Part of a small language model's weights: width 160, MLP 448 SwiGLU.
MLP neurons of a small language model. Each row is named by its layer, matrix (gate and up: input weights) and neuron, and shows model dimensions 0-63. Each number is 128 + 32 x the weight over its row's rms, rounded and kept within 0 to 255. A neuron's up and down rows have the sign that makes its largest values positive.
A block is one neuron, or neurons of one layer that tend to fire together. Before each block is what it responds to, as a language model described it from the Wikipedia text at the highest values.

Responds to: Wiki section heading markers
L5.gate19 [156 123  91 148 123 102 161 153 130 137 148 170 106  92 109 100  79 118 138  76 170  97 115  97 136 141 106 114  87  97 134  73  99 114 148 132  95 135 173 113  85 117  93  89 101 149  75  90 126 146 150 114 117 112 190 114 103  97 176 105 149 146 204  98]
L5.up19 [147  87 152 123 186  98 128 164 112 160  98 107 151 123  69 116 131 139 135 121 140  99 106 114 138 200  80 179 125 156  25 133 139 200 118 126 156  86 153  85 108 183  33  88  95  95 141 154 126  92 120 178 155 158 173 120 117 124 132 118 143 143 121 135]
L5.gate62 [156 134 162 175 131 118 139 116  68 168 157 113 113 126 136 155 185 169 141 114 150 153 152 178 144 134 148 172  99  77 110 110  88 207 143 182 143 189 178 110 120  89 153 150 112 133 102 113  74 106 154 142  84 200 123 113 144 130 128  60 140 142 138 145]
L5.up62 [144 132  93  88 115 126 159 156 149  88 205 147 173 136 136 142 127 118 132 133  94 103 153 153 172  82 107 175 196 161 144 108 179 117 188 139  95 113 116  76 181 184 117 152 107 145 126  95 108 127 130 115  61 145 156 102 132  76 132 118 147  85 105 158]
L5.gate65 [132 161  87 109 158 109 136 108  84 209 147 167  89  87  72 114 128 146 142 197 122 138  92 151 111 124  25 156 182 137 161  81 102 166  68 159 100 210 132  79 105  95 137  90 117 125  95 168 130 168 190 130 123 130 132 203 122 140 138 132 133 111 113 124]
L5.up65 [114 113  85  99  73 145  66 150 106 142  96 121  89 123 103 112  74 136 122 153 158 128  66 145 174 176  79 147 166 147 129  80 141 142  82 129 161 155  77 115 113  82 102 157 109 168 104 152  38 136 173 131  90 146 120 128 133 116 120 106 128  92 143 154]
L5.gate281 [185 179 111 148 150  95 149 120 161 128 101 156 134 105 169 136 130 133 162 169 155 113 170 175 109  65  85 137 135 165 164 126  40 156  93 169 118 193 114 114 165 106  87 166 147 110 117  91 104 100 178 138 160 138  87 137  91 103 146  56 104 141 152 133]
L5.up281 [123 143 103  62 180  97 154 119 157 107 159 102 133 159 166 138 122 132 170 122 115  87 181 138 182  95  65 114 137 193 154 103 181 117 155 162 228 162  97 118 150 143 133 138  97 142 156 111  84  81 116 161 116 134 137 129 150  72 155 111 141 136 116 101]

Responds to: Post-number separators in stats
L4.gate265 [153 126 155 130  59 175 106  76 163 189  94 107  76 128  92 117 160 125 150 196 156 154 146 144 158  68 137 152 124  96 121 109 134 123 121 191  92  69 175 139 120 166 104 125 147  81 108 203 119 103 144 116 137 147 138  94 117 157 107  83 134 142 183 145]
L4.up265 [102 147 169 160 141 165 162 136 113 134 171 135  56 107 159 131 151 142 194  59 116 119 111  77 131 160 192 106  83 186  99 130  93 144  75 147 151  78 116  94 128 125 128 158 177 102 106 118 183 118 160 121 119 144 139 109 122 169  81 166 138 143 126 131]
L4.gate266 [129 157 143 126 120 123 173 148 119 149 129 115 140 173 165 109 161 122 134 109 185 186 129 165 161 118 222 102 116 155 195 103 149 140 188 149  94 136 124  88 143 167  94 130 122  46 131 109 122 121 129  66  94  99  97  96  95 133 140 108 117 136 129 153]
L4.up266 [182 165 127 109  76 118 158  87 139 168 134 152 144 139 153 117 110  53  93 149  81 112 158  64 164 118 141 104  99 105 136 202 139  76 100  44 167  80 145 158 107  98 159 143 164 129 145 155 104 119 128 150 146 131 115  93  96  60 165 178 171  73 168 184]
L4.gate289 [129 115  79 169 182 144 158 116 137 166  95 162 100 105 191 110 133 137 147 105 136 109 126 138  98  94  93 127 114 144 139 136 111 214 125 177 139 181 143  94 129 150 151 196 120 116 125 110 140  88 157 130 163  83 129 104 109 153  86 106 115 117 199 114]
L4.up289 [190 110 110 110 137  64 176  53 143  96 114 151 138 139 169 129 124  95  69 118 133 136 176 132 128  93  83 152  99 143 130 122  91 126  81 126 107 119 111 158 133 128 151 150 156  99  66 140 151 135 103  70 106 130 135 135 133  79  70 117 110 131 125 143]
L4.gate370 [117 187  95 123 142 105 120  84 154 154  83 179 143 168 135 125 213  86 185 188  99 112 127 165 136 109  75 134  74  98 115 158 150 112 118 143 156 154 198 129 133 164 156 147 112 113 141 155 142 170 177 119 151 123 138  52 162 160 120 129 144 147 167 161]
L4.up370 [110 147 123 179  93  53 146 138 124 168 185 105 115 153  80 146 125 128  76 122 120 164 104 180 160 128 152 109  92 139 155  71  90 120 130  98 157  97 151 196 151  99 132 140  69 168 167 156 135 133  86 125  83 138 153  90 112 139 129  96 131 118 177 171]

Responds to: Role "as", name fragments
L2.gate421 [158 133 105 128 152  68  77  78 102 132  94  99 131 182  66 117 139 106 139  60 148 145 167 134 105 146 120 135 140 125 169 148 131  82 148 139 125 121 126 104 106 105 104  91 136 140 186 126 167  97 126 148 125 161 109 154 152 122 158 140 124 184 131 141]
L2.up421 [ 98  87 186 166 141 186  62 117 114 173 197  80 126 132  90  89 194  76 143 104 148 169 175 129 107 129 106 134 130 170 188 123  90 128 125 165 109 132 153 103 116 163 133  78 132 108 175  74 165 132 127  89 143 118 175 154  82 135 121 173 109 137  96 115]

Responds to: Mid-title and list continuations
L5.gate192 [143 134 198 123  59 114 134 184 150 154 141 139 124 169 130 125 126 151 133 131 102 119 133 165  70 110 166  71 109 102 104 157  74 162 162 172 127 123 143 119 168 114 138 159 125 124 195 128 142 140  95 116 160 103 142 144 157  63 180 107 131 200 137 177]
L5.up192 [ 91 113 142 132 131 204 110 121 177 139  89 121 134  77 129 128 162  92 148 164 119 195 113 100 100 177 177  97  72 130 115 204 115 164  46 177 129 146 149 131 115 147 127 127 107 122 114 149 131 100 138 156 190 122  84  84 167 117  93 114 204  74 104 125]
L5.gate271 [151 168 114 111 129  52 166 188 107  75 112 136 122 108 105 108  92 126 129 113 184  99 177 102 131 118 116  81 122 121 123 110 135 135 162 135  97 116 152 129 161 152  97  99 140 148 114 113 162 119 130 179 121 149 146 109 154 144 214  47  64  96 113  57]
L5.up271 [ 67 125  66 127 116 141 155  93  79 126 136 103 115 165 104  75  83 142 135 112 103 143 148 136 107 132 121 152 129 144 113 166 148 109 111 131 114  99 108 109 135 115 141 157 143 168 186 114 149 117  94 152  96 133 107 124 109 194 134  89 124 143 105 120]
L5.gate299 [110 180 144  98 113 114 173  92 166 153 114 126 117 161  66 103 168 102 156 187 161 153 169 141 140  63 115 101  99  69 151 135 144 104  52 173 137 149 173 107 207  84 129 178 144  92 131 104 112 151 125 136 149 120  82  51 155 127  91 144 137  90 175 133]
L5.up299 [163 144 205 116 134 103 102 204 132 138 206 141 108 105 109 129 115 127 162 104 110 128 152  97 136 168 125 136  67 106 157 145  64 143  78 141 149 119 178 156  87 172 108 111 164  89 126 122  76 117 106  91 118  81 148 118 134 154 166 160 145 172 144  85]
L5.gate383 [137 128 120 121 106  97 124 177 155 182 131 127 174 129 105 123 196 138 120 104 133 139 137 140 122  95 168 153 142  88 161 169 130 114 145  95  84 167 137 129 111 136 125  90 122 133 152  88 144 145  98 144 201 118 106 139 177 157 117  78 205  99 152  48]
L5.up383 [133 159 165 100 114 133 100 153 159 122 124 105 115  92  74 104 142 111 163 107 104 147  93  98 136 125 104  88 117 131 123 139 112 181 124 126  35 166 134  97 148 112 101 146 117  70 164 113 126  97 121  96 181 178 141  98 139 228 118 156 101 170 175 180]

Responds to: Infobox colons, section headers
L2.gate197 [136 121 130 145 167 116  79 183 121 123 110 129 124 148  53 116 146 128 117 138  93 164  90 158  99 138 114 147 195  97 156 122 147 171 139 171 130 190 144 105 150 117 170 148  55 175 168 123 111 106 141  78 158 130 104 173 111 123  77 130 135 111 137 166]
L2.up197 [118  63 116 140 167 104  83 134 122 138 122 181 157 196 112 153 119  92 143 211 120 143 107 126  90 156 102 138 117 177 125 163 173  91 126 166 187 134 124 109 112  96 157 127 145 129 154 101 127 214 138 161 143 102 108 154  96 155 127 134 135 112 128  88]

Responds to: Section-start markers
L4.gate84 [ 96 163 142  89  77 106 133 116 148 196 221 102 107 169 131 143 180 146  95  91 134 155 198 110 137  58  79 120 126 128 106  69 101 157  92 134 137 172  76 118 127 144 109 144 150 118 124 141 162 168 172 136 143  86 119 108 137 135 144 115 127 150 188 158]
L4.up84 [158 153 109  59 144  31 137 132 157 133 134 121 190 117 108 162 126  80 156 194 102 119 118 181 185 107 128 135 206 187 127  96 128 169  76 132  88  98 107  56 118  98 133 146 173 139  63 132 151 136  78 140 127 111 150 157 139  47 181 149 145  73 124 109]
L4.gate122 [123 172 172 112  82 145 126 101 206 138 153 156 168 129  34 134 129 129 101 136 142 138 149 116 112  80 109 100 140 108 139 117 162 130 162  77 137 137  61 127 137 117 179 132 148 114 126 135 104 171 155 133 112 154 149 163 116 147 144 125 107 107 158 150]
L4.up122 [ 96 158 149  74 165  41 169  83 135 125  61  96 127 138 135 129 104 148 139 101 219  87 133 150 110 145 145  81 120 138 116 122 118 138  73 175 113  99 105 132 150 134  95  70 142 177 100 155 150 113  99 119 141 136 172 181 182 140 158 111 169  89  88  92]
L4.gate249 [106 141  89 134 164 100 148 156  75  72 141 115 100 134 123 108 134  79 149 104 108 140  77 154 138 115 184 108 119 113 135 127  93 107 122  91 167 131 160 149 125 134 148 114 156  95 119 143 116 128 221 138 104 125 162 140  66  91 128 106 145 133 172 184]
L4.up249 [143  90 175  62 112 135 131 133 188 147 136  68 188 150 163 108 164 135 185 109 139 143 136 125 117  94 139 124  66 107 122 123 194  51 116 105 121 116 116 135 144  82 114 146  96  77 130 202 136 121 162 124 168  92 119 131 111 119 138  76  85  84 141 158]
L4.gate437 [ 99 175 143 142 151 110 169 123  71 139 118 155 144 122 170 168 139 133 116 211 112 122 144 162 117 130 183 130 151 192 118 141 112 201  81 120  73 140 155 138 137 114 147 128 135 178 106  65 106 168 176 144 128  96  83 196 142 156 168  84 138  98 165 159]
L4.up437 [132  78 113 123 139 146 143 176 128 122 149 100 157 138  66 138 129 124 113 110 131 141 164 110 135 120  97 130 139 163 143 129 148 163 137  46 177 141 166 121  73  94 181 112 156 138  96  28 180  94 162 135 159 147  94 155 128 178 158 157 165  84 153 139]